{
  "n_layer": 9,
  "d_model": 192,
  "n_head": 2,
  "n_kv_head": 1,
  "head_dim": 96,
  "d_mlp": 384,
  "vocab_size": 8192,
  "activation": "swiglu",
  "norm": "rmsnorm",
  "norm_place": "pre",
  "norm_eps": 1e-05,
  "positions": "learned",
  "qk_norm": true,
  "attn_scale": 0.102,
  "bias": "none",
  "tie_embeddings": false,
  "parallel_block": false,
  "init": "trunc",
  "init_std_qkv": 0.0496,
  "init_std_o": 0.0,
  "init_std_up": 0.0496,
  "init_std_down": 0.0,
  "optimizer": "muon",
  "lr": 0.00886,
  "beta1": 0.93,
  "weight_decay": 0.016,
  "lr_head": 0.0297,
  "warmup_steps": 0,
  "schedule": "cos",
  "final_lr_fraction": 0.1,
  "batch_tokens": [16384, 32768, 49152],
  "seq_len": 512,
  "doc_mask": true,
  "train_tokens": 330600000,
  "steps": 11130,
  "dataset": "wikipedia_en"
}
MLP neurons of a small language model. Each row is named by its layer, matrix (down: output weights) and neuron, and shows model dimensions 64-191. Each number is 128 + 32 x the weight over its row's rms, rounded and kept within 0 to 255. Numbers have three digits each. A neuron's up and down rows have the sign that makes its largest values positive.
A block is one neuron, or neurons of one layer that tend to fire together. After each block is what it responds to, as a language model described it from the Wikipedia text at the highest values.

L6.down91:140164087097155119149136116192216123109129155142159177073119127165119130086118091178089153136132109104100120130167039090141076164066089099130151112109137124146166174158093114140115148148140107117083142125101182127100143148147124117179091131163147124166150144078122156108146148097133177095086072133160135100177142156137167110137105152147123072073134121097151123111107069173164074145146
L6.down329:165187166181062061102159126098163101156090091179085122122128138128176123146162134120039090147150120179123150109168137119158101138117122133119152180123154123129085154148142138112101162152093121126139048070109203098137122170189164100101155074142205103096112087113097143129140096204111133083173120125148159090130074112140158126194087171072127150171154166134086113172149069140161095146110
Description: Space before date numbers

L4.down75:153145161110104055083063181095118149057174120083104124107127154132055183146139139106156118127134039129180134161133158134094109107078056175128121124099144116075144109197110131201120097104146132118177175164184095150177142138104132105090163068124092113103187118150143159141065066103166142122142135118179136128114117151176154098098169088123195151133163148102143139142152157150128058125167
L4.down113:196159151132133110115111138133085178106158161145130189140134146092154122180101137123110130094151115090126207119121087132114105136128102086106098135108154163102117121131087149131128139164119084119107130137123169147021071120156135164218074112153107079160180191150124137139119185146100175144119168019123163103104147123080092101128122154092080156149107110164149159131208162135123111117135
L4.down274:110151149074097100136134082129084172144111095121099122185102145119143147154184160126150157137151069124127129150116168117208169144184179090091155165129098132091121082171128181170129117198083141181144142132148146120149157072105096124138103140182145111147098181047116122100129128157110124091120174178110080134154086113138118154110040104066095135067089141155137140208121164095178123154067
L4.down323:062093093081131153117121173120034103158124168156125155151151155077154104148175111180073111127121148128145199144172111076177166109117203071149133086096193117130156167074183117097151135112130078160138125149106086089137121077134094087204143144138123083093122176053141134114129150155077129125101104137120110160149121132118120101096158126139117116175169108141056152134121105179114171105091
L4.down331:108123169068147086139116125109123148130153155087066078108144150090116156166158160137132095148196111074117071109118132156108076125131145121122064173152117111173152154127079128139169105095093129125086139206132168103173063090142116160132138137110084139121104128085192025088161115112110128118075129152165102135142074123110139143061043153113106137189144120093138096199101117069152209139154
L4.down339:126141169121134161094133124139144099100147163155155103159123164111146169096116127157141070177170144134108130128128146145148046124132110160109168150159162107162161097108098078141113099100118103105115142206096089126139191192132191111078164092171136053110146161064142160061130088075108174127150148119102128095094128125108126166161173124122143162127095156123124126159154103170154172122069
L4.down356:125059140098152118121126154121123162117093134094090054112103097144162146063115175132181138128135164096155134100127145187145152134135105105197124077113109155094125048112132065150212124105139113114171125096091119138207163112100084095126142210111148136154111101100147157148131116142153121153101078055103098193169137128136171188121122168149129124110129152129097198126109130178107131118098
L4.down377:213107174106123111118165104117134112112066079156104154167132158154103157144128126132054162083109147102177189150114185143138134101110145115111143125119119175073129080162105101069118120141129136147090188155065117143151093085077097087140074130139172128147134133134170154101114133165180155094138125122152134173165139114116160139136130087119113149184149137156152081122065159118120079129152
Description: Word-initial fragment tokens

L5.down164:080099121160124113114130129149112075129124191121139171122126134060147121120171144161135177176110109121112116107104169123195172162144144102143119097153147154106122119140117054136080122093077054112129126127167143057122124163073114107159108150146164151143146115192131138089136116104104063132111103075124126202159128105144133086159143134170170159210138115149115114139153121188037090142173
L5.down205:130155129152136094164127138163111077122123171153167118103064101152144144202073151152115087130097110136132116132110099116110098116081150203130163128058100147118141113125116139129133106109151123148098128159123134167146154123095050122122134139117082102111118074251097118125115175076101138166139154186195134159102101142107154091147125156095103137040154081133091137157166120179139095147151
L5.down282:117201102126086126138123104131090117134105114127179135128114135133075179117113179108153145155131154104132135105120130149099139139151184125148142081081132106191087139098207126115130158136128199149189132143126135141113135079099123131140195103152125105152179130084146159141188112108123101104074130132142122128101078092168069132037124092146088097090158121166161130129155153089174160113136
L5.down301:083140156121122131144084078145140156091078132116112123151117132119170114160193120086138150162098121088132163111077060111097132188133112136103180126086136140129108163157160153136163156161121176174122153123170117077063117122184101134136110181102129124094097137185143125093140173146181128105171184087147115130104134089117069100141112076122113136000160095149150136089168103158113104115158
Description: Copula and predicate links

L6.down22:134172116138131133159139125120165153106153177167219195139130191116145129125115114114102028124140123083186096136085121098079103168116138131123173170127154175143159117113132146120082109119105138125114114133091165107143094160125127154105113091161136213083089104247116077097193119156146119119104164100157097167159124170092104108098058133116073139080174131119136128121100163163175137150144
L6.down169:184182133120145219106172152119150130115146117162195105140072104073140149177115091125148180103135151102123130112112185177052144112177133086111116088108176198136116136122136085190178182159051145137147085120115089171133140154090109161139121106163124172115101155190161134121139142126176126062115092151118193103159135136115102134146081109166150136138147098126130151122110078143115157137111
Description: Main verb after subject

L5.down23:088140165057113149091106115090064147161127114111126114147126121105166172154135114137145079121143099141120102157157144180153073104110134141134121105116159159049180094161076126149135171134177079137092196163122154137187171119133142123202110125096060162167149139101149108142098116147111144126120145081178134149165135119172127078157124058120090066221161142135163110125151123092086104096183
L5.down27:162137140106141116138122104128097139126136124185137118106136146096082050205111099133143148128121112103094102134187096108137168169093076125141088096073175147151104141193125191161111163122117108133070113093130100088123095139089102106147088095217110105089113152099086158198123115160129164097132104114130144152171128162145083169092119126129159152060097125070168096134088101153112198108144
L5.down31:180112157153138166094159144088096105179125145050116067146140111133173176183122147154077178127170181156149138117073138105119129117130154122128155100114131114106071135151110117069193139158117153138128083134136116123179197074109123181158098143095069187166093126097161103170136176120147144129098104072129144119141149174108181081127158170092138097034118079139130145150084157123142155126091
L5.down37:138133098109157094145117110147147172150124114164076203129124175056160086111155115154148113117103100110107075139065112095153133124137123114099092049143128152164099103098160128139176177096114117191120119140122094135135132110083144123158071158140119089147145121191135173134115135133133085162122141085147133191101089088117111113134123170082121146179147127111116096132114099110122091111093
Description: Initial-letter abbreviation periods

L6.down186:098135135113137128092093101103140123103183095076085103144130096181172186191130123097112145208118168093156136101082130152153150157052158152126115109167074127155161166111129135138188082151143078162121176111166121147183103124112160168127137143124112047116131140166126133139078104169135107191089163136145151180091170141085127174151077169078143117200164132184078125124112125117132166150116
L6.down383:130151148109146126086134159143144125104221116141122110130153153150139122135128146085092076084088120168095089106159090135173095147121174084115079183123152069116137108140080149120143077130077113162087144095085095143149076095138091124165061122089113141126133121255087090121203129115125118180146134173097137134136176128113092136108152116154131140196123129118126162153136168138159106126159
Description: Newline after section headings

L4.down22:117113117121095124126117121032111079095220181169103137134116116111113180116138085087102128112157113147158129098136172144115190107139105110163155078123126147156162113146133176174141094097102136125125111111121128144176160104110178102091147134103112166154121175135176158119090107118129141175123137156169115135173199178193142103140154143103110151036138133100139105129095082181118165177059
L4.down42:129079132131154056058139121161142114136195150179162141107118174159104130196182142119108078186154145101132140126107088082086122090128117145120153070154154103090064133141145176114117087068137158101122155098135183091196111164164103131078094045116121112087133104049063142106108132110113142136072094128033093121136104126133114114150152155140135134180152111104107138106094167139148095151166
L4.down43:097097090107144125151135170131165064181183145112118110147107162114147141158110074149120100128111137115115152166140103130091100132076156146106174134102098036083158125120133147127093147154134129063111162128086170205163110109106045108140046131128147130190120120033113078154162129152143123088125117165138100183120129124128172170170138183117114116060189148140118148104093117145102118170158
L4.down184:118073191140149086082092153140118139208113102102160105115092182165124110160131179136118164208103125082118168060141081132130097183128152115136107051128144102173109071148080128108062098178121134118135127151123134068123128133109135166156126161025148160111137118131102117124097121138140158170103142158108135117123141150157137161135119128071174172064157090177148135148101096157123063128137
L4.down211:157123066209120156183141141132119128146155201084145148068118075133147162194175123168186156133087130040128137137122130115129144112082089112141087094113082165054124121155154126078105138172119074105207131089140156149179135157134171181093148142145148108136117119161154185161160164165090127161112105099118104122166098094141150073154140097147121100090120122149132162143133144170103143109075
L4.down227:135144085140158176180153162089137090150162180115094150076151078137087161200148145133156130151144102129115104119071127127211108185130198137154179134160158157169117164112113115053169130121085102109145164121134131053165127165139121126089114150120161158198133141199164117096127132103134099086135087100143164102104099176105118140112091119145115104102124186149117132170077151131089132141082
L4.down300:131194143086123142133087133162105115133107135134099115107139136106122181124122130129122178120128130115110113171154112144174194131121160160144164083190133227128137098140114114130125188151153156098102100100138170119091097112094086167140147145136179161133140099189091124133133112134110141102111110155098084142148159111118135089107166101115160096001113131128154132057148098078175097070124
L4.down304:055133104206180071133168127140134096082126119126125077138161122131117141206210090114110109098167083170131159169100166113136112104135114151108170141105091135171101139163169144144102083119118116160115118137118090110123155138128149083035104128188103107105109140056146135150107135139109112142117157113120113116144102105115105179172118123153091126053141112120091105122120136190127144160077
Description: Post-copula adverbs and participles

L6.down164:204148107087066104128040105099125151116071115101146144150171132120139119149133154177136146178156092073132127120143087141110146157099147108143124111128110121133101135108095131120139140114101142103158086127185107102099120101086169125115087148095097113179146165059107106127126177141085121079132180166078101136118149141117098121071144145082146161150184157171141120124105077181121116147158
L6.down234:169143155133161111099098115122147151157168099109178101136122122073126160145130193126090192094114153130115151146170124179114158079136105132102128158117131121120154165113132172055130145185122113167127115097163112131116113110087144076215106154056154141110121132078124134183143126139144120113106095118145139147106157103160153135044099123098146127000117094129120170134131148184120129168143
Description: Foreign articles and word-starts

L5.down6:134132155131101114111094149185106150155113213149144140123151093126149173145120133145109171155129154156151101105071163140173087215183159052127136102089128090077069111150146108110093162182140140173141087054128137128113135131138130136216101150146124189081151179084139116153156187167149124160127128122134153157156108109183156136098127108144144084104111121128170140110114185075134144127124
L5.down18:098135090127114152151094170159076083162109147159112153142145141126162132139114092108135195093162138157150097171123075113148134098145144166119165163086145156138172140132163130109193152086151138081148111123126138082151146124179113106132122025060110079091148132163106151134139092122125111111197133069107160144046139169118118124139113107049118152042173164093211138109200110137204188174096
L5.down63:139157069138119109113113154104161155145104150166146183113125113069095094131131125103152107082127129119116128150139087175081145121172148084150138115155142081173129115141165113105164177111149128122117099068113164097169118130140174164093095065153191154087104093098127152116143207183166120103182128134092104143069097122092147142127154135113124136076181110091074161135172145083134162062086
L5.down294:126137162163116182112082113145093166133192121158049150161150092114126137122188124105139070075085167064088086094168134154119130084127105102125166185147094131074136109111113131105159107167106171162117206126166128144161105150164118101130101142140136117126189140201163134145140180127092137143097150121190145156148126108139153171092123114105207150082158109127172099132160175120078082162135
Description: Wikipedia heading closers

L6.down47:073092195120150104148180107117094130082172147124141149110192163171145140104148127134135108206137104139111095139152108111094129152165102060116097082184110109185128096156109123102138130143120114103095169132142124140115141142115120125033108131119124112090102180062127112138090148121029108164121136123146084118123146114120067201147088142105080152218127149099097110103125147140125119091093
L6.down206:167099119106121118112147090110141091144144090157156073094124164123138126154097122153134159163118147151188157093058087163105107140099144069100129185101119108095101173109151118148107134115140157112165116124068096161152082118067158121079169093152076097142135133122154081064072199125143118138122107190097153111174135155138129150087167175140129081202117113173078154145172131161115089121086
Description: Compound-joining hyphens

L5.down129:142178142088072142150123182127132147142164130146159148130105178075122142036103190101125142124157189102140154168134121096093142142126110075154076136154094118139108098072143108144114217135119127070064128187059146114112062153146116115154129102153203152156093203022115121143147123123142091149149117085165155142134101149136129122078160149139164138160093079106145172122095109137163083061113
L5.down237:099136078106106105124160134096177145076119138145120224122096205115140155113136152110116153098170088106168142140056133114105080179127112057104162135124163139123187134078134095169088163129136142177146151121125105155089101074094121118103123159105113157089043141060131115169124105095039147068151132119133083142134174164135132143141115184146175105129094149141129125115177104094115110059112
L5.down247:151142211133127125134146148127140172177160138159049105112158117135155096070119127137176090167117068143078151142152118121118165114141105092186162208167182097093162134117109131094127149167098112078144060086111179156067157105139110052142080145114174129068150109063189116109101092153179162117105094026147099128139144123137170155090135172129131103115093133122093135130086165109116168098121
L5.down279:182096098176139159126130110114082109145105126170059149150115139111113130085123130103111138183128140122123076128147079173167134143079103110118143142146094165180122158122131066166114131087172129092128160144158116162100141059105172134132144157124116078137156140200148136072146154048083104172099120077155153166139138111097128171076192145159139087161123107129106165087124140091087122170162
Description: Word-initial fragment pieces

L5.down55:164147137165077143086192149104108096140120144106073150087143127103191142145119114146066109144124092118154109045095073088131155113138127179108105171093111164149156099130088117155129108128071096095093176121103094137138179149075185135114118200118169114064118111128071131119141131105103098116140122113140189184150162139112136187145125147138141149199151094138108104131177134153101104144132
L5.down73:102129118119197135106073100122097104092145149140098114098102194150068122135146111193069094095121154143137139145089118118174098150101141095093127176103148142134174129121144115103055115151128102129137077134122093086047117159141156160169201132143154085139110124164055108204120158122133113159153074170184129092157090125135117104145166147117137132157091059119128153080136116111110164124140
L5.down101:091142119109137121189150153084194107148170133117116124109162146147116100153152086118172092126130129113134079098162147112091085167122144154145080164041100131145175128090115061127106085096121118154149142116088118124192166115127134095153089158132100183088099123074125170120131167120059201066167145136144116179138110121135103111120110117106150093113130105126150153071146147184108064061127
L5.down361:111096097155138146211133067126151064105101162075164125073078107077138164165134182133118076120142127102148106096146157134141131128148124150125107152104120154163129143089074147163117134128144131164113165092142145122149212079067139147132118083107145115106089175135154161138136186121128110079116147119117182099153069157124147154144098136160097102036189143182123082132161136104125146128114
Description: Article-opening copula "is"

L5.down192:169173162102128201131126141114027139198128121074067123180103192106226122137122126128147126138110137102110147113105174111083108135162184134110144168092120159140126077089113092129093090162113142161089142143172131130128033130132152175084100120069158085123168124048131131129088168144114168141105109148088176112105122101182076164128150121113135174128130145149165145079119149120144137146082
L5.down197:113094131153128095164179128119167159130167139164106179090120136061134102177138099123204110138112157122132177106157134184115113202127118102121115100077128135088137115128097132140071112100170099168127075082130146193126153079079066133139130145143133188132152115175149115076119094138125147148177177126133162130094123174134141174160131124172127138080123122109108047085125140148092153153099
L5.down316:142019139151119109133076129180183126172158100143138162118097153122137120114128155117108168137128137139146119103170090143110129151143130137132153095142109084121094147127059118149138103066153124122172138123097127133150113102106125141126185134120210067147150138055073157119094147081111099171113129181207115196140131121074105115104144127084109151120100077117168096055106124050142124119175
L5.down325:147140165085141111183112138166147067143063155114162127140125129054148107124146181131077084165112095177118172123126067165168143086113178125138210104125145137110136123106163085165143134110193147103144106097112113118100109125123126145195129111118200129096186146111091061081122146118181148108162138125191157142104138086139120124057177213128099168109107080157119136180130138140145113151136
Description: Definitional article after copula

L4.down57:135074113144111163129153113130162132130062156138118138091172138149120125120072222169126142111114109062168060203153152156116141099109143111107135139141131167119147141154170099170105162135147126168157143171130104058123144130165133066037117129110114150110067147125131167153107108062099160088121111106133140174142141096150156129143097126063159124173122104138155115139149168109172148092146
L4.down91:166098140134112119146108093115102141139112175128146131103164110109106137112208182179130129143097142097126139142135131107155144088192041085170131139048099089145136119133089140189121172135132086137095177140105126151051139094125144134199224140147105106138148101053118111067156125084092147137131134097117094103165107084092108152144128078093177123156096132100106083123111102183171108074170
L4.down92:114107136102087149155101176087110096131131126117155142133116113130156115179163148087074115153082117111100140140160123145084120161162122144127119101097089164097043144158136118113090118174144089114125107138090127176109136148120118058160115168110079133093155112184084097139110103161155134096084120107028127186136167163174113128156155114111130121234162079103089123108153148159087104126136
L4.down117:106133168139122096098120146109092125118176107128074130159155166138140074053138093172095127099129168107145095127156054102085144150140149139117114096129155166176106132189108100137134172120129143144114084148094120102121148133101111140161109113129128105077126153117156143197087127194172124119164174082108174145126124185103151203152169140110150116055110117136130127131074088133120162150116
L4.down199:121110201116128128165199098142123170088092112125120134151152149154104115117112125146122156116084117107136110144160225178138107152140116130134088144134150170131175081121185171149188145127089109177146096085115111143108124059049127141119156075117138129165137072151087134175133151195082099116105155058071103143116097123143178099155089127159090149206138114096150142143125126162111137139088
L4.down228:178157132152120152077180110093077146103129077160148139167104156115119118087103111154110147138152133129179134133130076134096147191131139108111171126151152137097107140132107109191138165106154151178132159084157150224082124075114103125122132088144091178119149168082146158087135100115125142158115109061156201182174115144112142134116131120145122095136103158093154085077135105127095056121162
L4.down245:131127173105088116146142099114137174178168107108081198041101113087161162164176122099059123100138069115073140141160117132154090066123139100104098120150155144064152123107143120126118151103126101165127140127050112075113122134193146146175124113138112149088144136223146104139123118087084143104127093125180116127128134065136142141149128104124139108153073098156089069171141132093112112157126
L4.down261:119135094064126217152139134164144071158151110105176082105113135141135116109142125108159111103124164100143148125148117153129067223123139093187189100092138074163100089126158125117177074129158182132146048122143144199147112166172065148106169161118144168174119112232147104053153116162129136142082144110097155113118146117137121086100164135105094137049177098136103130159159118126122126102087
Description: Temporal slot after "in"

L4.down35:140149066171161117094084171128123195160084117065119164101144107127111116127165121148157119090094120120162096159094162160077155118149148136147104141121078124109159116081153144158126160174127115061125107132098135126138122107083105123174081141089133142151141159210132128181082116118187117113081134056151104147160115184146190139137150159155106097146043121143139132143117154145108117150149
L4.down48:136155166143170086174122132114115119140053098113119107131161176106087122125117150115080177143057104131129118107043092101142132077181169157156152170153096155135113101040113145105092078082050125113163118148144084160136124154107119130143156128122093103100100070179111105152113107144091128175098057163143178203103084150152124145103159135118109175164143143101084120143110107088177086120105
L4.down88:067122179084116143134154172111154138122088150133103179135085125157121134129071124076139061116166118199142145139097118103063155200152169137132109116186184122153143098100154118115078099105113111077168097088066148128146109104116116094169127112120100109087104135185158114122131117091055182166111087132148182110143116144163123120132147149109132054068132116109122094139115160204149106102143
L4.down150:114100131160111138214170094100167134097027089150113128121147063123106114086130161158171089155111093159125104103165121128165128103132136095120141150113147095118120161142072111091150134136123163163195137083146107136129175099129114118223202137132155121182109120151109193120112106119141149160129135160152120104073096112138106139138089080115136168113108115132153105118057200155106147078138
L4.down159:139114163107195123119105098132126140075156128121161122107111157109172157198116035128084118131125092122145085139069117180114100149146112095131164089125140129109128092126148181169099136140159109074139061174098117106146102137107112193135138150098235104091082102147081110131118087105153062082153158144120175110167158089104147119093097123162123098195142126156124159112117121085144160152069
L4.down287:109112093130095129172161160112111116152066115090068103125120048144091131064089164128128090177117096181121122164167109106156108148138139147184157130212125123129149174110117110114140107104122107146152162094111135128128145141118123118109173120188124216193125128101133189136132148171076189169122137076130142136127085113166123143134226118097068119185095120106114052136128161120118128159164
L4.down298:139045139158119083145142134110136094126129128139111115173078103083109071167133093150077127122124092129154118134144134104120144085090187193100130159088162155053141135129150122169042109173106063087136144121064104115143121115153098171146176114144105123087164112250105112156185061097133124148102096162142125115114092126136074115169168129155156124166122123148133106141125109113147136160112
L4.down368:148131130141133175138146131106168134139138124144097078209141162113163140131172066131104128100144164211110066065120152143121099151102125133092192103160092139127184187118103113142093097124117134125123188155099105108112143139135141089123130096117148131123098073088098178183149166132079127096154072145204129119130134082152120112172149160087117121132143179113137106146187133124114091149148
Description: Word-completing suffix pieces

L4.down5:119134085074104163124136137088085169093103125142194121139101128070132117123123175150108159135125065093093189173124083106171096079043140109137096164158117096124162113051117113142137106076106117136161186119146123116122193101128138166152162099127165143136131090255105125111091112144089138130100145120165082126129157117167106149102079147199126127155133122092100150135202087125151064108114
L4.down6:167115075124101126136134161102140104175111133135159147149105123117116144142126091085120137135135175157211160073146090129101141126166144153161139130119134092125150171117140125139151113091158213074118070068085144126114110122034126092169102109118149075098138136147132149126066123177165178081133114176095161141119082142105166148150180113129089166063182126061131124106096085131134154194130
L4.down17:068110152152096106159146097098122106094135131167058105081116121168136091111067159168176129125164134183142106176115087149122178111141107098149140164203123093148140147159145172078180144111187136105110100112140156091114064121083182115085235094089125154107091140001136144117147146102124135165131164130149134088112120138124120131132103150137076121229132127119127137143119091128107091095143
L4.down86:127087100101141164165105142155161096135104179143117182109139112103111119110110158170103134200174083106106156107168146126115160116116162135164122159176085150128144151156141109166034141141119091114140208116151156106142120157186138126083137115079145155130109106063142135115162165090078123137140160122138138159114145133181127124158082120111102066255108118111095079121153093157116086099136
L4.down178:135132187175081126150102166108134122160083144107126142186159119180144138199107110122129142127128156126097156098146162164130117130100129137076128123089136119055133149100061128099069104129113094072127119138075085160133122149102134083099151168116122103123112129160092117129178133152166144078201131159081134111118107172116132169112163105169172116120143065139147129154204071129084123084174
L4.down189:138153139159104073170142110159122096113131134096079113104126132110132105146102075180112140169129074160137124106115133150119176167155160109125152092183146064181134145100129092122154140131132091107233082137163030127143182169123121080111169118126102125140151124095135107133128110217094142159109081117166170158179153091127132148095103141151092101246114123103076093130106059099077155080143
L4.down255:065187103174186056126150139129080152121118173151103128120146128172101135155121123173068098142163152125079107149127144129168148112124109144096158102211120127171183122169136163130122109147122131131098128076151185076066142137102234126122185143172126132102097113098150127104122143149138149154097189118141135032143131173157124084121098139150128099231115115074098147157077125103144143078084
L4.down366:110150100184095082194135136164182154111063089156097122138075081165100139101096100121112118076131131173152211146105201175086138114109136098130168153159072092120116158119117117137138149138115138138171116109079106163196143127083127146105128176082105125158106128174144153113158107118129152150093133133193121106161099136152147097144118113114166075188127158100096159124139072126101106127087
Description: Intra-word hyphens

L4.down12:106041100130120162119136166162109135107152204136159101129128120145131143067117164188203057173144078173109143173129114140115090075137098140150113080152138115095161117093179116134114148173100117090163122158130182145148177161099171137186122099134125152094139159153095142110121123149152120083131165136059155148127132152162122080196133172157135109053105169097141110130146047192134138091160
L4.down128:107136141162102041188044142125143157140178161141129187125055113202146085180115123086111115116145097093088095142141082113115104172201138173190099137096174160134083118134149118136139115121162142115092103140143101129115136058087130088164127100132086112075153102095154139133147172093136145106143119056117143153165129163123084096173138124130065141051134116138135124106153136145090135122168
L4.down130:153164121106123089112101119140171109137114185117122125079149123138160138111128145116189130107099117110149166163158160156174092124118063047120157100068108135113107071115186104127157109104105116141120114168090173107119108100087088119134119077136149143090093144255127192145149117142123124133132087117156128122149040108147120152047114167095131156094115150157171126167104064123143111097178
L4.down146:178168120101101158099108118141133087125154121088082199133147130067076147201114161125090147136187131103112086171074163098114121133150100142125149169126151073106142097140141202140132100118135123082089104206091153114173091134115178110051140083118118117128116109104060112119150106101134116176129208103115099129132153092127099135121081172124139121057129098100155208140104154140139132133069
L4.down213:215150140062119087109127125132093155106151136082154158111150146147153158126118083128148130137164127167152144177013110153144117094173091135089101115130125110119142130166147161142131083129126152123153071068160113149107138147109137125134118128094116133133100116141080173088167080075102131155095147137066136068131111158151118142106093184162132134251132126133183103109107086111227123056077
L4.down254:144122127180151176149118151131106118081129103105114137157116158164182157191125127114124109109141157114114135109177101127099195181123162140162138040144178127164178164119150115152123111118149191084105148125141137133099155123148087129154090157126078149096102150202140130194122151141093091093160111064142178143152133108121126145121132153130120157062093179127087112135109182098136187125095
L4.down288:157090149137112100183109156054127109179050099127155112189101153117137095129122153078121160167145141133116170135113126106122111110087148111132112171104053154138148108106041119080177084116112139054147135154140106105164116138198056115208134144149122044140096098149077156091131146207152079133100104088092104076099150146126065129103151109146122114071170158105102140095121124116134070127111
L4.down314:142139111167125133091068119065219148120137109134132115088105098082117131118143139099160142107135158158117121138209210128147113092158151128112147151109076147105159104116123112133136115098119121136176144121081121103193168108099135085183165163128113082072097125170148114175148168189129143077145082139119143156102094153097138137126144116087157168077162116103069127105131130057101059060096
Description: Noun-phrase opener tokens

L5.down48:117141105151181131082086160129139138158120169083085099149092113120094094121071115080102112121145122126141107078110095085141061151109135188152134152120103145154166109121172144131132138117129151121113084110146138188116128144162043124088119145160091173138110155201133102180126031134139129164069069123159092183153129116162122122178170128107130137229132101093143131199132122071149139144108
L5.down160:118121100181131160119118131138120132135139110161107141117154158146131126149081170104174114112101170109120079154169085111148143133162115095067145089112155123138167096133076113096151129114092128114102138085115147133149120062063144101249154147130163123097123129255087090170112118169102159176104059113155095194137075164126142164135168145117096150069159171123173143116114157180109135114125
L5.down184:093103105142117151137114137125166121153082118181177118161087164191117108144108126122126093124148125239166078128140124138121103104152139114149109119133175121131116135136126164134120091115122124115165174129075136159164107139112137090124099049101105170160176102255085199136112070102092106137117142152117162121095108112131130083195165099122107140207144189130107126040108129118120098103152
L5.down189:091030094109102110147183174143110113175132107129133116189086158137148082092156166125109054116165158165100101144124080105122071097096086189132122115171104140153166079100159118101175105113112131092125096191128108085132129164161158142132118101161076093118129056065165117117120151097160160136093205148146137107114139134121122132056153152123176154144126131132108131103169108145091090142087
Description: Word-final suffix pieces

L4.down135:164104118182122094142191087127125154113075091103133134118160111160145066084103178179203169154178138141128121187179140089116135150175121108131117174148094137107113172163115100147138170121125117090108106107166168097136181116141172166066186104088165167115100128067157071087190122089126113135102177200134077062139132128101140129138114147089128108146151126077143157087115104101171180141162
L4.down136:077143135116169136137148167156193147101171122106116163109113080149169140117188153146110177183133104145112112203112102125100111067168134076083114158086137126098116132185101121106131120120133135146116169107196072145115133138159156121097203106147134093136183129054115127135137094162087120183108153081195062108183221144185093155113115144086083100184073142166074124070128125090100155118157
L4.down162:119168135129103157197145125165186119134187121148160093173100118124149088086135128080110128191083152054101166102130137067142140138103113146132091139091112132118106117102107133155121114173148165139107164122100135129154150129118095071131119131080098094153155201072132181132150095146125138152162076143068144128088158081145139117125158099172181194127141190104144129120161162093144115151160
L4.down204:030120109087142138189109128172153169155131119156107118141163139113115117069089154147120117115129208077135165088113162169074122143128181122144125140134113148168103125142117155126124164133142150156146081123125163105133084142128087138113167145138079115148157167208132157108174156136140138188119056162121055087099118164156062193091116102101136075140164143101137187106122157112169106097177
L4.down230:161129093091121148196156147101174107138131121089132190106155110147149188084151132146136083126156170067154139102109090101190132141105135100114147117105150154177139109183083080123131167146124082101140121123137134135082100133142141134166135096135110108089139124146169121067155184100160101075104047195184088082129177086155128110050141082106142102151101093114122163073119136054137063115111
L4.down235:110113145144100141129103116150122104142105123087105112113111128142154171143146064138168100115121169136188119141150105111123152151128180055141105072124115148088153140086119156213154100147112103152118123112131139116114210157058211150154115070139098123077103082151103146128164094136126153142085157170125135095111159163109098135155109152162172089099143096167136154108176099095147044088117
L4.down259:101138089137122114111085099128141088124090083123127100110162126137122181114079107144116128142133072108141167115123157096077167113105169089156171126117163148147085145133166154099143066173101135116179088142158114132136166152151154051159120150135136163142143097225113104093087133094114132104128059176100137140109151084165156151113153151119107101158174133146179115182077142104154096051116
L4.down315:100174156102136174094086116103122106155080200098132144150181129140142180131122163141114149125078133155101145059156107143155127161056127194133130146126142137122103095176146065176114121151128167055154157156113187146130139102118077154110134089154067119174192123252116059099070081133108127137137112131125169188114102117137113114140112161126107134139116128150165107159137149130117160157136
Description: Section heading ends

L6.down134:119181153092150125183141093124106137154068121097132147095133141093164153178152083146110090122137099115135169170132138105106098181113155157162131092115071125165140097108122107093137112135146122116113108152124145106136107151120093124081164130179158138068098118143082153031150116141157100083161131088134106107155130150150159113152140088143191123020155124134164129147135101135133072177070
L6.down381:141115100117102188114108132119087099150149128092065082183102201192136114175089154092199089133132177162122143109137075099146127109138115144146162123113121159071173088119093154095118098116134152061193072136173120168109073133158104110179158133133131119157162161229090125095116093100137060177090122160140141107091158152174118105119149159135127149083167155083115132183114057124109127177131
Description: Passive past participles